MLP neurons of a small language model. Each row is named by its layer, matrix (gate and up: input weights) and neuron, and shows model dimensions 128-255. Each number is 500 + 40 x the weight over its row's rms, rounded and kept within 0 to 999. Numbers have three digits each. A neuron's up and down rows have the sign that makes its largest values positive.
A block is one neuron, or neurons of one layer that tend to fire together. Before each block is what it responds to, as a language model described it from the Wikipedia text at the highest values.

Split-off consonant letters
L7.gate687:550538546545430530470492495470502423473505472487528461517495479523536567456554559467472530532518543477522444510498433522438533564467503395534557553529536525473515414548515496509564480504487485433471549508488489527489459473517517486521485496539537483453445520474573453479557563547463470468538537496524504479470504547469465498431468545513438432578492501497465387577500486441506459447421
L7.up687:520525545613427515447473427526444492516491504571502441463486513493490558417541474473462521478478569588498417473469477468447502493487506493492563490485488409405527488527518584457555515491524464543543526512534496469479511534560509517552469428508521517499495494468453514586467554450498537518482502519459474429468504536456469472407475503511416469563504492507520508523494549526501463463393

Time-reference phrase endings
L10.gate112:528512471456438480547497511439496498475578456543513441507522495603486456484511537473476447562516440497486566475537500498537443543491520496509466544436480488501467538497566504475477532472518489442553471402516468454423470468495558511479433515526533497526462538541500458438518413568543521430469460521495568520453543499503510555476491537480495506445485452529531520501392511490500516435474
L10.up112:473521443503507523446503470542469492495487483479530462455517552522486596481536566475534443448456494500494494509534491556495508452559547488505511536432446521527498509468528396491441473559455495437415474509591439561488552465572551568489427515571526490501524501467484480491482455463523519529526505512577521567443506484436509545488501524417546433465574444502542504422471484481554527499506
L10.gate263:512574422439409423535503521533521514389458556472563532486485500478468499507473505492527476481456483515471524508481536585485583467489418483485566481497505491467475480517459514487514580473540573487501508486493571445500443390505541474468494569467450453537551508526516552471452486506495508481469517494435567527455470482463410528481487514399541461482470502564575493456554499427529516507531
L10.up263:524517537473446508500471495493534550502511454442558456545478568500434477424599531456482487518499410513492546512482541533434572523515478441525521495488500506447456505486555489544513575454492501493505508467480552462520483518445596533482515431536526482600424507476519483470472536504516467489478499568541560473479526470462459548415506477463533437510535490486499475470426493578592442491524
L10.gate279:537499503522519492459456549507465498524542516536486460438471395531480519523463501460559408421521481536492570482506494416449534492496486475502513557502508610427515513522491465528501509576492506499467528406534504439503497523471525562432484503461518455517459486541438467516513567517522472491549482465522554461454509530462469526514464512496522482547473509510515565578495509503502460489501
L10.up279:566516466543521472470503582500469532548485454480423524485464531467449495497476537475471517555435605537478565559470533490460537493554497507486470548529508487411490504489495451505490490525424492444443548546528492558484550449501531518424551488499486552543466502497527472498462535487510520460537527522475481477436544427479516505477568501495583624497573523524440582582517491491547465479484
L10.gate301:528539562424570513514518514519495569548455456449553488561489523479466562531527569472537472524524526439427463514543510530519462550499508491445502549487546451488473471536499540484515469477487520488509537484494487565566510457565503507541518542474566541480480537566546499489534436536545447582432412515492562535439576486542479499499498579531494530478565451482503495469440497546506517565502
L10.up301:523525523436548480466451465496532493549471448436493448508508463517449525496460560495536484490512498464553597503448547551541522495499580624527554467489452442497535551536496515576492528550535490422479468465557503511508495471520462540417529450448495485512578544521525549508495515490488487445518460531476485515495507491561404515464480500468476541475573472499502560491521448544502443501540
L10.gate331:567551431500544440501503532520554544536500504537496550465449457473494537467465562518523508560444433544533458521504475508483491458404574529542500512513548461474451486500543520519520522468526455435462500384451519511473458481508482533529485512448556484557515528491458501573508490542473478521461539603485457554453435434511566464505492504505527468467498474418612433474479469530460416439512
L10.up331:544536514529501512532519497526419504506497500546463500439471491483589541579534513450484419442478426431449545486530539532508531521513505522563522500414517463503511467432499430525585527556443476507520460506478532548520488499470566561438486569470574556576393525558507414550541541440440568520467543543547535569527435572545523534473479492523463525528473527507494445501574543509507403525432
L10.gate444:541529412522560490492536512467467486498553497482554478480436571490530436482507503463460522487533445493498564510458582514482390552496543478521531448513513484459411459550466476550524502539497487476432497459504526497458469549509550524529407487514554405478508528525444502479507533467481559470504465502495494414411454551518558488478519471478501495469471467517455418494519509524464426481442
L10.up444:563511484512471564585469461442497557487568461511465418404484489537573458491456440543473513498528491524569510515510482483516534523516419465523479493493506503492365409559455548479457523490454540545486517484543522495505464459485597564515482504499549455515496500514484462600534510489494576539483529498587457496458403509546447433416538555460533531447468466479501500476496525508452498448438
L10.gate533:491523449543515460504528517519506467476489491519504524523503522464491467469496461516576526428524467499493609501512512521499528524508532499431476485536509600397520527504563459517559527582558489464460535448532508560553453508507488555493513531577460550474512438472517496486498475480439500502538494462475468506455457511542516570476488544495507537523417489510528496488530460477482546500448
L10.up533:512544408506496539446527489488532529518519481517492514467468458429553483470539464479474485496480561431512465481522569500426594413513498552462441460446539486441426464470466463508570511420559528474500519483503509439471533511574518582486518525491503577536478469528553512464510529464538535473567572493459411442428540487477465497495523568541463466497521439551490550525499512436478457532445
L10.gate696:486486463516509476556470512538421529472541443524541481461508460466491500482530530481483477535482574539561538516498486488476490526505401479468539457541505448497432437538467526544521562505495483574501441414515469427511497493549569526441562539484546492494518396486458532450512481494490504467514441482572515432519510601420534502504506537516567535467557470522542466518453522523516485514429
L10.up696:493532520485446471527501572500522538547522532502463483518477521528513476516487434540531512519551490568447416514507515493506477567476458545523479473472504429440423521460593478571525530487499550571528516348532512485515505460498529484524411493501561438483516508529501483381510509476599425501459440494404479482504479415536499513459481546515450523476478477554460541422517470534465459538516

Date month and day tokens
L10.gate342:454484472519451522539531537511514553500533477471520430503515511432494471494497513570488493581452520396471488540499552464511472474524491507432532483562464529539425477513421481578530520583509524527528520541488606537497539451512491528521571537488540547499478548471467558524481537476489474464532498511503543392503548442496526427512474486497524489469513556463520502441528495470566545519519
L10.up342:476490505476506445475594431452469534497529465477497475474460512424551482556520524521571499424494440479460536547481468446498519490495500393465493500480462525545509517442559529589542532458471502558481540578544487524516500523498536471481519550599500503463451554416486458448515470434463464478471511464489496478456563563482496475486471509514552489470436521521510441483463497523508530475493
L10.gate366:493477473448483529454496489465563544520466460535519461540430508475513543537525531484509522528546440565485475498377499570468522489505468572501533531528530480517600499526467536524426483481467436491454477415520509496517451552515533589550498461498478475472476463536540508549597462446546493550481489520535524498459474421507478461480451419493464512520470486527544550515461497508471520578446
L10.up366:483551496530499513510486548496479484419449492537472455437479542477414517510447553514547518522466451510484535494484511531527565485463510504508568583471455472541425468494467438562491505480537471537472525483480459480449424434501500475563525547594471568518470448536548496447538527526459566490482447565493556493519559447448564467486442446505463465479515461441486439470525496583492530504437
L10.gate462:491482520534496509537487494438446514557446564490551504499512454522554499525538524569559492513441544501433469533466468487470538498540450433471471520456470397485520446560554420504542580471488576453497507523497539522474520480539487496540447474467543553498526424551471496518464473474496516490459487533465461457446460529518569500551447468454484550566497554520493541566506438424516507426493
L10.up462:455447503577480494472491508487502504557500502488484381496477525554478459518515519494482516467443498484464529497483480578454504487556479510499387477529534492456496496482537426531489538477638468434531458483480479573544496528486538556508518444484509519489481445505580552427476430507478551495462564503422541506423462475502541554570458515550541526513493554547509520535529446499544481453527
L10.gate498:542459496536509517483563573454480551541503501544516507448546485534450547438543550475453502541473383474499522527588522454454558474557489516476431470481432538420507502530468458463510511526590463461520463527548474535524512504525513525506423554486535470482552513557535511551566409449571606471582506492547541434402496529575479502513462503531513552510449552517518596499460595521517480455569
L10.up498:504442542566478590459458456530452486469459542561512484557513454521399476438518577604550457495541405533537461447474581512464514548487485493489536535558486543527438507513469462496448561525475506549544527469596541522466518525507519492524478513439529439556515556578440510558495547472491469514603522521501497468537526548447528439461544473502521471536503440547465550523436541527513467529518
L10.gate532:474434465510516456448456517494463468469487522449459461492476523440446539482558456532540449481480531509469480483495499578552517543502458464514469475557478552458538495460521478442463487441450524445515530449414482513533429457529498532516499498455503514476566480534511489518513508591444518489462600471497444493581530494441528468520509496558514441578498469537550460498459548490503477544490
L10.up532:568445523484448500512550453504588489492550518539523445528473480504550476502512605505556479519519464443484457482591539481426522548517492461519504473439485471485522482503426482544452600544486533503568504521502586491472490501499510477573458565499480490557515470545499506565482549471484565490543490470516482523464559472470485434422530439473503512495515533486531553481428497441511510470512
L10.gate551:487472466496545527442539558436536528465491526465566470499475472447447401517516526478481496496609467523504479556456554516493577515518545518585485509521471457441534476528520547571482510495474530571534450565457527515481468471468493582548552492517472521434533491486484521481503507459536528484489553492560518482464491419515520517553547494534525472505521519506587420507478482521467538475446
L10.up551:551539461537512448504555458433486501414570520535440489403512486434454534550539531516521464463467550558413486418552471466455512523475467541460450462464456466531516594512448464477423499504465504530477575487508474481563500574527519516523491536463521531590532466532428483495527409491478469477507537407451482557493494459498504457498523561494502509509503492462472436499484499594515487579501
L10.gate579:524451584550467525556570506600492518467452531438553420516460498556447455501438564518486516475438468453450556457534467483514480586478516484492519527512418482496500494486471551559581481539508480477475596473414473541517453479544476490505532477536479497506479479469538482502458436467449471533544542566523446409559561467516500469507503569493398484497454481439415438485534542497442482497502
L10.up579:506467473563419462472562511501527525472500556490492436456469509535540503513445531532452530499524486512499520476548466484493472519528426534531542507535402512461539516606460485481487551552594462467484522467478457547542534547536492523484540515547535484540578449511502440503537522479493460472543525555514540473506485480494458421582479566539457433536549460484472470515535550498431474459467
L10.gate584:576530532579430469536627481496506508487486534477526514518530485502486452516485572437501517523499517452439457563511496504501548558494571508506542492470496550464498513556519461504435529531497489445543480464540548592529542575516559502527476498533478468496584551487489494493505473497481535467531479580493518520558487549452506435420485518496482496541505520471461521545465494533467476481456
L10.up584:538453583487522453523484568478502547499464520502498510520507495456404520442543561569469505456388504394510500472483473479528477625460532498513515496507401566539474514518445519472406501424505444553464527412512490508507542504507498539507463513542506510498525524500417518555513563486495560557507468503493496501524479517472436382541511522541491459476510498524548536573480494477456469501514

Word-initial H piece
L10.gate28:519494483404468456458569488489509473452501538590565380476515549453533528500534459527518466533487483491480500465487470535451517545528523501442465557493468538530507508411482514553518493514420535523512508456474476495459544534552545447484471515488510406476456504552431516530481573477454506505519535522573540502482538505557475517475421583451518536519499479505482536506511486563425520460529
L10.up28:532504432476474442475536506473483480474435510525522461511496505515467484516452514486533448571502476473491463538426581564526488520527460477467480452534494508576502454461502456481640502582446459485522580507442561555505545558561496446570511472456497397507501573498556515512499493519490508493550541528540508561552526504535487461533514523542522472560492446503527477529505472555534491461541
L10.gate174:507484502465590488485547471541510568502456498527470506506465449492425475499554514489561477478553471561462571498538505516467430512514518497487476582433487433478525524548508500470473526511484550543422516553530538521513448496522511479509484532535522513493483570610549563543453445477491490460530435488510548558461544579488430449494579482554472491477512514507405518513502481490493448499443
L10.up174:597478511473457472507432567500444530452472465490467444422477450496512541549460450491508505462544568513491446527516509490560500532487548567501441464533550484503535461507419530562521518544598439421508450553573469583559419467597556573468550463501500527471476535479518524580489482515489495437519573514458603519533510538487495518481500462482506494522558467556491476475524448521503470536502
L10.gate270:458529463514498473505562497513481464523442503494532493484485493472501585503572460455531449560460531478497565595537473466473483469503490464474495509532459503454461479521457468534429503431496522528483520505494497519463562480480530420537515493452427510531536523544473524473519479484514477522477438480471511449452487479489539485497553410489470437568485543488441532498478513545474551497520
L10.up270:523461513501460444485524515445382533471424487550521495510548499462515437533518394560532490543399499459472516546467400475472503475509478470528473454578517494480520496519454490473527469527485489561542479465514440481584533485498531542499518556544476597513517528533432561495556492541512559495430446485414494520538486471455516510441547438504461529572485446431434513493475406545523491448479
L10.gate274:500512552518491415514459575545531494479486484459573423483515587507541507485502532417517467496454490551425461485532457521483518535465502458522468513523460483511473599434480509507583530569496554455547475511543502545464447523484534480482521548578541425536567585513484521553463509546502480509518473524438478483531518530545489544470533513558440591501515564516498491465458470498513473528518
L10.up274:535487576530495573550536433501555574556467448478481476545421499497527571538521468508522510593512479482469472426570490555519446506486508484484456438442446447540536506531495534487496520494463498554463372547447524582505500520460558534553542531543486530566497482547490497474436499470473469486568475568484473559497450530481489510548532471546496545542457515446496484488539494474517485395502
L10.gate290:484595476452501476493502565525541495488513572479501489526523487479507486506533526531456492427512482457476516541496502487527503477518530570505520503534509457492514500554465539469477482496538489402519567485541541487474540464518450561567493488577462492451484560561490551573433457479432516402487462565517490563530497424575512495479477490539529498432483519459535505494458611512428428490465
L10.up290:473510442517452533516495574440543449436453459530450493454554479522539452510568536464468600651490486549566440515575499491508483528517515520528542498496474543506492546512483534509525564509520496425458581466554531464591454524456554480498437513478591408437501547537481504509476512510430476505532504461459509453510537495497585557524427526558426483486495500498490519537533481531470537509518
L10.gate507:502510500523469498475545439518524539436485532452561547523481509427547536564510469546438442495494508419523418495439532477544474561479558486491500469520482580491525538637483505469439590515536551498493501486488491513492413490553570439507546480523528478497538468475491535530453578506484532450507508463517451491556392464480472554432472553496532531516467465530464471474460467528526392437427
L10.up507:453584528489489511560485471424523572364451434491586533476499487452527546524522569495536480478482492422498439501499497544524464499526456566525504468598472524463549471478464455444512518487406457490492471484485506498450532492513491501453493497462456466487429496509488558508541571485537493539490508472526501515572427508486454548455445456474506501563401454517497426544455479523444424475468
L10.gate535:485518518568467494571562483443512518486470523518488427446449454512511444442567537471557496499427495542501497524493497473576461502503402449536520485491491510487503500469510476466635517486525479482505502499527518554495463536566538473564419564523434467476469522437508526466452490484400487538499530503463420480530467537466464514493570457527519470566438437489431476547428539463462507484440
L10.up535:549527489462527554561507478458572523458539521518582511447532500462547502512518457541525557571441463460430506512514482468478545546562490471498500526379484501526482532471500526569505449528508511558528500558515487481453546511444456426523488465473563504440491529479472498475491441474465448420530460541590517482419467500472501426486537473448515481551458418443518435489452514572573491482511
L10.gate605:480427456473444531565566490589499537493419486592483539509510521460555470459467596438470466489498503534536481454529450518503496480471564521552444503488474474551589524496503453428485421544483503468511539444532577513445458502522455492427458517570469455526459518610465504507517473463477490481508523459489461482524509518496428479488569519489475501557474456517513465529516458506527473553547
L10.up605:486471505453420529486553467499421497515418456481572481501429511467482465445464437537570492561465531499568530492450454518434504491420518467567456516511467451511530423462489525410541510541441616523450516452496507520522490547531457546508485496576516471511498554540551415474526498509441374480430527524464475464517520448452456496530532465528494502553500515477561418424461460452488507501591

Year last two digits
L3.gate31:523551487452436476401435439495487567483475446479531485522492503516485523451538479514430484495557476510475543516551546453569481491552498589491526493504504503465492506460469494505513499481540429450549535546439474469490535355490551531472483509504516443520413485498463511523507471512458491539463482497517479497505583486545476597484513497518478441456491544528514540499517497495448550526523
L3.up31:544522456510464483453489528575395468493491466462461534542555540530544546530492604569497588455491529526496569530518572403556489531483479511549499567508528531437537511533484464524508456499490480476530493525498468439466481487408580510494504486474514574488514485501528512466451512476484496495589467509526569526474507523539418568518496510504469509493474609458478529554500417514512518521529
L3.gate51:517508499572535528548508543437416484426460522546519463513483486459517502477582528499498493510510501529545480468518450512497533496457463542493510512497531529500514453543499478592534557505490511504576445480505586519512552462475484550453473518494511479480512538452433480516613478525501521502484560499502569513544480538461507477431470480628450482520510527518547502460487498540473436489401
L3.up51:493491490498440501543472528528504542541479530509444557526523532530423429503493538534513509480572471486527428546573487450474482526561524441514452429517446443451474609470467400492435472540500453500443511431547506467532464520493544465415508548505533551516406485481541479459456527515521504538479477516507546484515459535523456507389506535541439459481529443450532450487498570451506560534576
L3.gate102:525481514488533496487439446479475539504463564463562545528441564483558542530476500531536521541501469457548426449577525500482492512533515433440433453424504555484519546496525487443528481515500531499452480439553453498445526550535538498549462533515515482481493524514416502426534486537521480487470557507513572481591471504484514506458518527536484513484509471528546503508455516590448460607511
L3.up102:465519507582505491492505467556491549522514446423471451540512472465515558532502526527569477472473456527537590530459478492478613519479488486481496521529470527566573456471459466538493473525533506544407427543553499415446477495461466509460452554469515498493473491473467476458500495448496499494519460508463565497494509466552511479529527460553429511503490535525551495509550535457502530520501
L3.gate269:525477566556536505480500480557461565533498508531500482474446465500435542505494542529522502509525437471467486517591593486491488516546539598508454493458529542445448531497475506436506566531487484449574489591531491474582502482530507557451433493474533526504559529499518426405525396488496496484516562504537505487520426495482570532511507404536515477528504456558502463427494439542526478510530
L3.up269:495572534564507456508485424563490480556461454508501496477467457555449494473478551506539519481521481428511534516588524583492528412538531502484447570470543516520513482497430572496530511490467513523462478551508430485428509499487558503490450471456442491500451567436404538455514433534436466468518522494532539561465475517575475553489462457483461535437518503528515534539495468422460520534463
L3.gate361:495557509575431485584551475487524562480456477494531493459533517545509500531534452478511574482509523474532511463452441557472531531492482458443575535576595488489516526498446484423460435518491510536550484537554510476534580520504467513489466441462515472527506493467496471494498526529462443497500461501549488508442495492471503482463451496633556428515526530558508473526501429520512550481435
L3.up361:517523462544506525543508454507509573509457484500467494510537492464475480497531502488532492504519571512499479463478462590512500488533467508485570545480521514437529527517466488471488450543452510540546522520464443480529530494493553510557529458434570480541475528513469477526482474515423436457537514489563509526478539471502465462490489496508527481479521540559538433425457492460541536513512
L3.gate372:463631548502423509534391493490528573521543558513465487539524571511521523524458502531521557552529498500550500495612500492454509585539490492488519541464559497558440529448506504520513505576451498452525555498421474435492530473457488464521525465497543477458495515510567427496487504458447511571504466482515494557504493507470486489474556518550613511509562547543520520512484544493486435447495
L3.up372:509480430485557531505482473521420533521515513561508487479551518420526533508558541465504520541498533517478484524482433482519513532462440532509489450540428449558510552492499515502601470469517450547515526531480542526552566427507490554479551446442489423510550465472536456530457601517452465507508513502419504535510510522438518567473573553558518473525536530461563490507576447481490479523444
L3.gate402:484612519500532478589475570478467503519496474442557430514415433506497544518545512441498547523499425459428480574550493459510525484468530522497460524445533486473481535459560478544521468470438474554452447589466491473469536452417484579526478457507529514546475466456465516511504484568507569490501476563507502471519464525508496541529399443533423549487529490472490458428505510478447453489532
L3.up402:450499465544554452462510554468531475503513465505474396502480486490517486484538495458469459513524460500417519608479492512454527501421531470531513526502450499470493499476529519544553437521440452471446461541519470505453483540422461510472536490489535448443468504551536438455530517539519557556446499525530504470488484452472554567456480524463426607515535376494494510476431439491502446514496
L3.gate578:483477513524518491553459472450485440515504499518507454521451436521551547498471523515485489480457544499494521484458546499446585496469585551469474559528560501498464485444495440580504469515485505562489516460551494489454478496480498542533496552487464566483383480516480541468514479504532532494539465541546462516433479459514495509495496521488410492486535523487476415408567495583466455482535
L3.up578:505544545551449525544437450485489444479465475483543481496474558466503514434462449473549482491500475478526544466591449493482576506514471515445493473506484502480528428448504502471556531482442496475484470511474583538449513486454573519459543483543469429575519518517467463506497463555411419535511444438507593481555526568460518519460537497500483524489528484475546493498516418473459519478510

Word-initial H/Z pieces
L3.gate22:570482547449493446578557489496501454536479552567452520465501510522607516523564515367513458498462545481506453492510501528503587519398485516541527504507525584450478435487472522465434533542501498527479467519462492480525570435516508470495423476539510423470488510484469526521405508455506517444478515463490462512506423534518513490528460486496454550529480563550492535464582496496480514508465
L3.up22:505482531426532500496564547513505434499481469551510393516436497509439522451556452486504489510446453491501507422541450509453534508461537534493546489509543488515505490507542533518502534462549550527448441540481461448422519416453455558497478545550524495513418563569431544488471476473509514446494477437492460485510505495588504547540475453487466471446468589536434511505484458516563504455475
L3.gate126:551459481531445455469490468454473533529500545512488557507480483523521509522524389466573465564529511517530495541471432501507481519425498464442378458520441530522462501513513480436605509529497495466466473472500482519516537514437510491503376452504494545537528503578497556553530548436490597455456488479488475504468522533494462526426514504515455479597518517441515458521530511525462462487519
L3.up126:521507461532500506477463429507538454479472593518478523496535480484496484540494405493568455604472502541524454503537417482496502501458555496401462419536472509513456456485499514517592498512481530480473448490535480528532504458460466529426467497498510529564542511520462569520495499420469558536448525495451446514517450528530417512433527513558495465551558494525508509457416503504537479537511
L3.gate355:499419466525565526541442579476518433500472535506472437480456500590501481419506420450495494513507486490494476501513429545433504539463532487494527504491492496438474463559455486497561544603443570462505499543451503549525548454539517503535496437504485471511511580548482548542438426474498483474496537548468485485548477512503518513493498543500568450487573501501461485541481496494469470477500
L3.up355:502452490592562429472446497469554504535466603530392489458480497524474471424530467492498565561526507538520474465514465467469545455475533427464422413508502484454505543512486482468590449535444511453488510539449525532486550526541519575536476465449459515566445491524481543483486495422488555471518529525496422526504507578505402436538396487501484524485491449449439454517537540536448448473503
L3.gate390:538444443488513496493508504522523561474516562509493457464461515544559550530474460399460490481470493522599492493442478458500432475518496522472469462541511542564445514497479567537512454493514571570521480396508452601541496472517466501483577546473508511494544467424469520497458511438507528463499465493459462505497379478512514513417541540539519532481523629515486514459465444409413564445487
L3.up390:501489523531491477511469421520488471457480404513522462575507496474499459425468469509492514529509548510487568532491467500524504501547502460555433516531511492549465488443475493467492516485481494550546553453515423489488498499548521501443506561479499541535524443538496534491537522519498466480481468503452550503492512473454505532441389503480505519419379521484531506480564493482505542487619
L3.gate436:445520502531457597548532511530513435527520529479506460511546480490547480488563456516486446515473439511555415514471434501482529549491581451414532396544506455470464543536436535481552501530460531501495515460505519471528506456446526541510427500567453495513498602560437482525438523457430487479466483443424513495482455490509487552458485494557540459480481518436453518543500487489486487498515
L3.up436:445518481520439554594531533529514487489537560440515519475540473501525538487581421544498452502512497559545468483511472461491501535475593431446556417477507532502489552555495477404525509500463538494518470405524555471465514436499508496546423457533473495547525496537470460483435525461442510465466542420444456485537479488495514520533495490566525460454502492448453500444485524486529495460538
L3.gate474:487484450540538462439448489460503486493529543496473452516487455514461520531525463447507482566478448545544529574472434481591500458497531496467496444495484546542514504496491519437514546487465513492556511441585479531533537501545523455465495503487501593437614448592536541533487529475484574488534452473486426432492428545433533552512535596521560549456506506466476486547474459527459515512486
L3.up474:496517533447496517509472551451482554453519602534443529557545436480482484493489443473523501467528457506450548570474499512529541497533501460477509415468517441565523492579530481477448557524549472577505505513504465492539503500555538496475530512499460507504544528488591510508509402510567558525547483495465451535460474477478558492529501504499498586466519433463517503427440487549488502563496
L3.gate478:563495537496435563529530555494472517512452517481402544423466577532498488539581409437550500506466531507624483500460475563507542438472488476520452490476491449487516522483455454550488464534496530528552479473499541495478516445428567551526501503499501504520467468405478518529455523521497551507518451555500408509428430502467444515505512417428554534539480503523495474508500508452492477529428
L3.up478:512467468489466472515464524433512469560438509446467531413484488490523486548524490395579548513462505579470525506491476490485562513432493456465434528525427504517459441455492464440579499449490506494532505480484500493490477450501594442545519472497518488498477540441493519516428502519568428497505485486531503469533490552547494449550566421456533537563491447550518535467450426539498486454478
L3.gate612:500524450527422439524532443536577500516495523582525528521449522468492539446553514475548520557449453494526477505541442494460550572459478480487502575567532476501492510517492512511570477600481502581557563549431450495584548460551491504529489491543526451471530531463449494531484496383471579466529452486517526569491472510485482493551497509496507584547521504444499479446469566583471528425529
L3.up612:514545471496459379523512455501517423440538560558532507536466497503499475473519423522496503582476435478530448522522469488450486496491559461475515463536512481495441421524496497473536519504479551511600533495472545484529490486525496503435549419505479495485467577388519475576464453523396452513524466468533502488515498509519496526540474477538512547566441520489461483463518611585496485523573

Linking words after clauses
L3.gate159:526533529501490484458516533486455478563400548540528497479490462482517577465455475476542492496418521533504479505456478481485520517515466516420425504487467501517525428495619397463455445498503498458448562544534491492515475508504521520537514504490510581466470486529556461465477511522540472485474530485522471475467538487463437489535468471458425452541480465440471471411506514514486470496473
L3.up159:472509500477456487518494517496520520480428556487506495589487492471515469556524565487497453459480477500455530412467376523524556540498562486486538558499490523519560516470648465503450430431566504534461506481497447483444465478432499493477487427498553507573427508470518440453424484453520447482489483430541473509532519458479519505494461504490455484504495450455531410491466530493446530513472
L3.gate204:543473523556460542500496552493453490463537518523535450455499470501487483516491446508486437535556568565422508556436457499504589514505499499522478532462491516511500499519486456468538518442425467512450526536547442518532478533445487535480560536523529503458565464452542529500506441448582425512525549584459507484443478513582413494551486474432520493510461553521485510496525478514543544505552
L3.up204:507422470502466491498521534471520475543536502501521446526491482522524497454502442571489428449503479526436473586439511525528598489458536469503536522476492491535483420540500440497518505492511472436441464509582469569516548554416489458469529457532606550473517451482540526533506458433494502485550519485503586446488493510505506490541535437475446501477466484491468517493531546553502442455454
L3.gate223:543469491537490610528454543511494553585489461556523482461503529575425541490562465522509498474494494520505540513552555565461568532494494495502439517522473515582472515464482473496529520527508534483517455492487548473539450456517496484548551460465563537476447503463527518527471474539467496550470508497461502535579480422524463496477496534508530522418527523453496498478529512486498547509460
L3.up223:452523488457483498483534463465504511445490529543471450537543556601545556534463537495518492482554558444496486461469513460464498493528504483423542446475508524462529566535498442461500457508560582491514629483489511487518578515516529454515455441461474527475511557479522488475446461484469426512484501513474538518514502530496514510499485453536475477518516462453531486485548499446548420488442
L3.gate387:572432476455528540514497553501482497491514497520452526483504482521531474431499568425447580513518478545444518486541485561475458519494547555481521529422505452554546551494470480454472472471463453482504541536562502478430526569491469562543432557448454532454461569515419552521494477532447492489461545488436475502487490551470503465533512573578472468485448465534484398457527543506459542486609
L3.up387:530474511454544441465527520432431483507485475502520512536500485569539486521471465483493540496456459498453513521588481611540472492423515600420537548501487495520482476542533452531412416462459464484528552488475595453499485509472529553510505501499483516505470433461483491486478568509444525488536507470495529410471450484539439564486530511510538444541462547467477406480535501417525522504490
L3.gate395:465505497500508477577568453500518534517466525514572526500478523470449520538558470503471551512475496501579490509543501544448525474479523447397527545461520500561534504545430541476511487522510507497516481532467556498491522538495528509488479531508586519543461593468585479500494518541584439439524523567432480528503490494446449468510501416496522511499515511505454470586562461522470467552510
L3.up395:551530486461396478488453507405445467521459530479418459498416466486465500483476463520494491456480520499474506466479516511552503583485523473495489499510538556464507461569465490457518445492495483491518531512517569513477571501544511544518434472516475496510501501537562501453527553453504449562562483510474465461517550458447541483508429506540524533489502576504468504523473441459453468506520
L3.gate511:510517523499510459506448509496422451503499531502520474548446539508524566518448485523593445532519517554527516509521533493510487458501595497500513558495530553477485562439562438479522538431454480562544559528542518469485442490398466456503510498479527537500411568581464451533518431517429480576474488538436487523497502471583468395509584473497511517447514538528484477520570519507533486453484
L3.up511:564528524449540484474455486511512452456547555445543488578503492443551543528439515565561519531442481449490552480473445500467548437486511528490493539538564524478471499571534467549545467456435501500503532532483517498465449478473526407490520551478495490528464504510465501495447541471495493562450483464447520588522454458549484440455539490581510446429500493456459504551493517429534501446461
L3.gate536:522503548530495511555505520487527514502506510519464536509496498483418568507470537541423466436548504500537490458453467503459583548489514509485474513401499513473501428591571562482465519532464466498529498473501581461433474551549553507545422508520474554513510551550514540496505516462513538446501621547472434481469510493513529430540484484515501452547520477489448475494513537510439402485483
L3.up536:545491575508519411492488475438481449475457534484495504575445461493492572519479477464509497477512530502525526522463546448417628517483522483449484504485489536506535437556553523493460508485499431574553490400489536499466459530446527611549453526498482512467456547522464555558453489407580567491484525552524482516465478503436567492480488480549508482478501541502464529515456510539520443502556
L3.gate594:515492502516461498511476449528470523517527536523503448430397520545456481579427552466478466511477521506473479525491450477502483443488508508457470513435425494558465516426525477508521512461538474489394503489464495516539517529514506431468442535580456527449478493538427493482541591585450452532484488498508517566488525570528528492439490489506458410547470547492477419504450522488476500604414
L3.up594:513521499544507457555538551495604488469522554470500452505493525469552493471469564439507520482505443469546485518461500584489443497484500497416504493418552458485482523442530489518512512537404551467498544493528494525528552529474500462483499467516491516466513609523491420450498517455531487518552495497568449508515482597412463529512462461557536503504489480493452450499514436574484493489515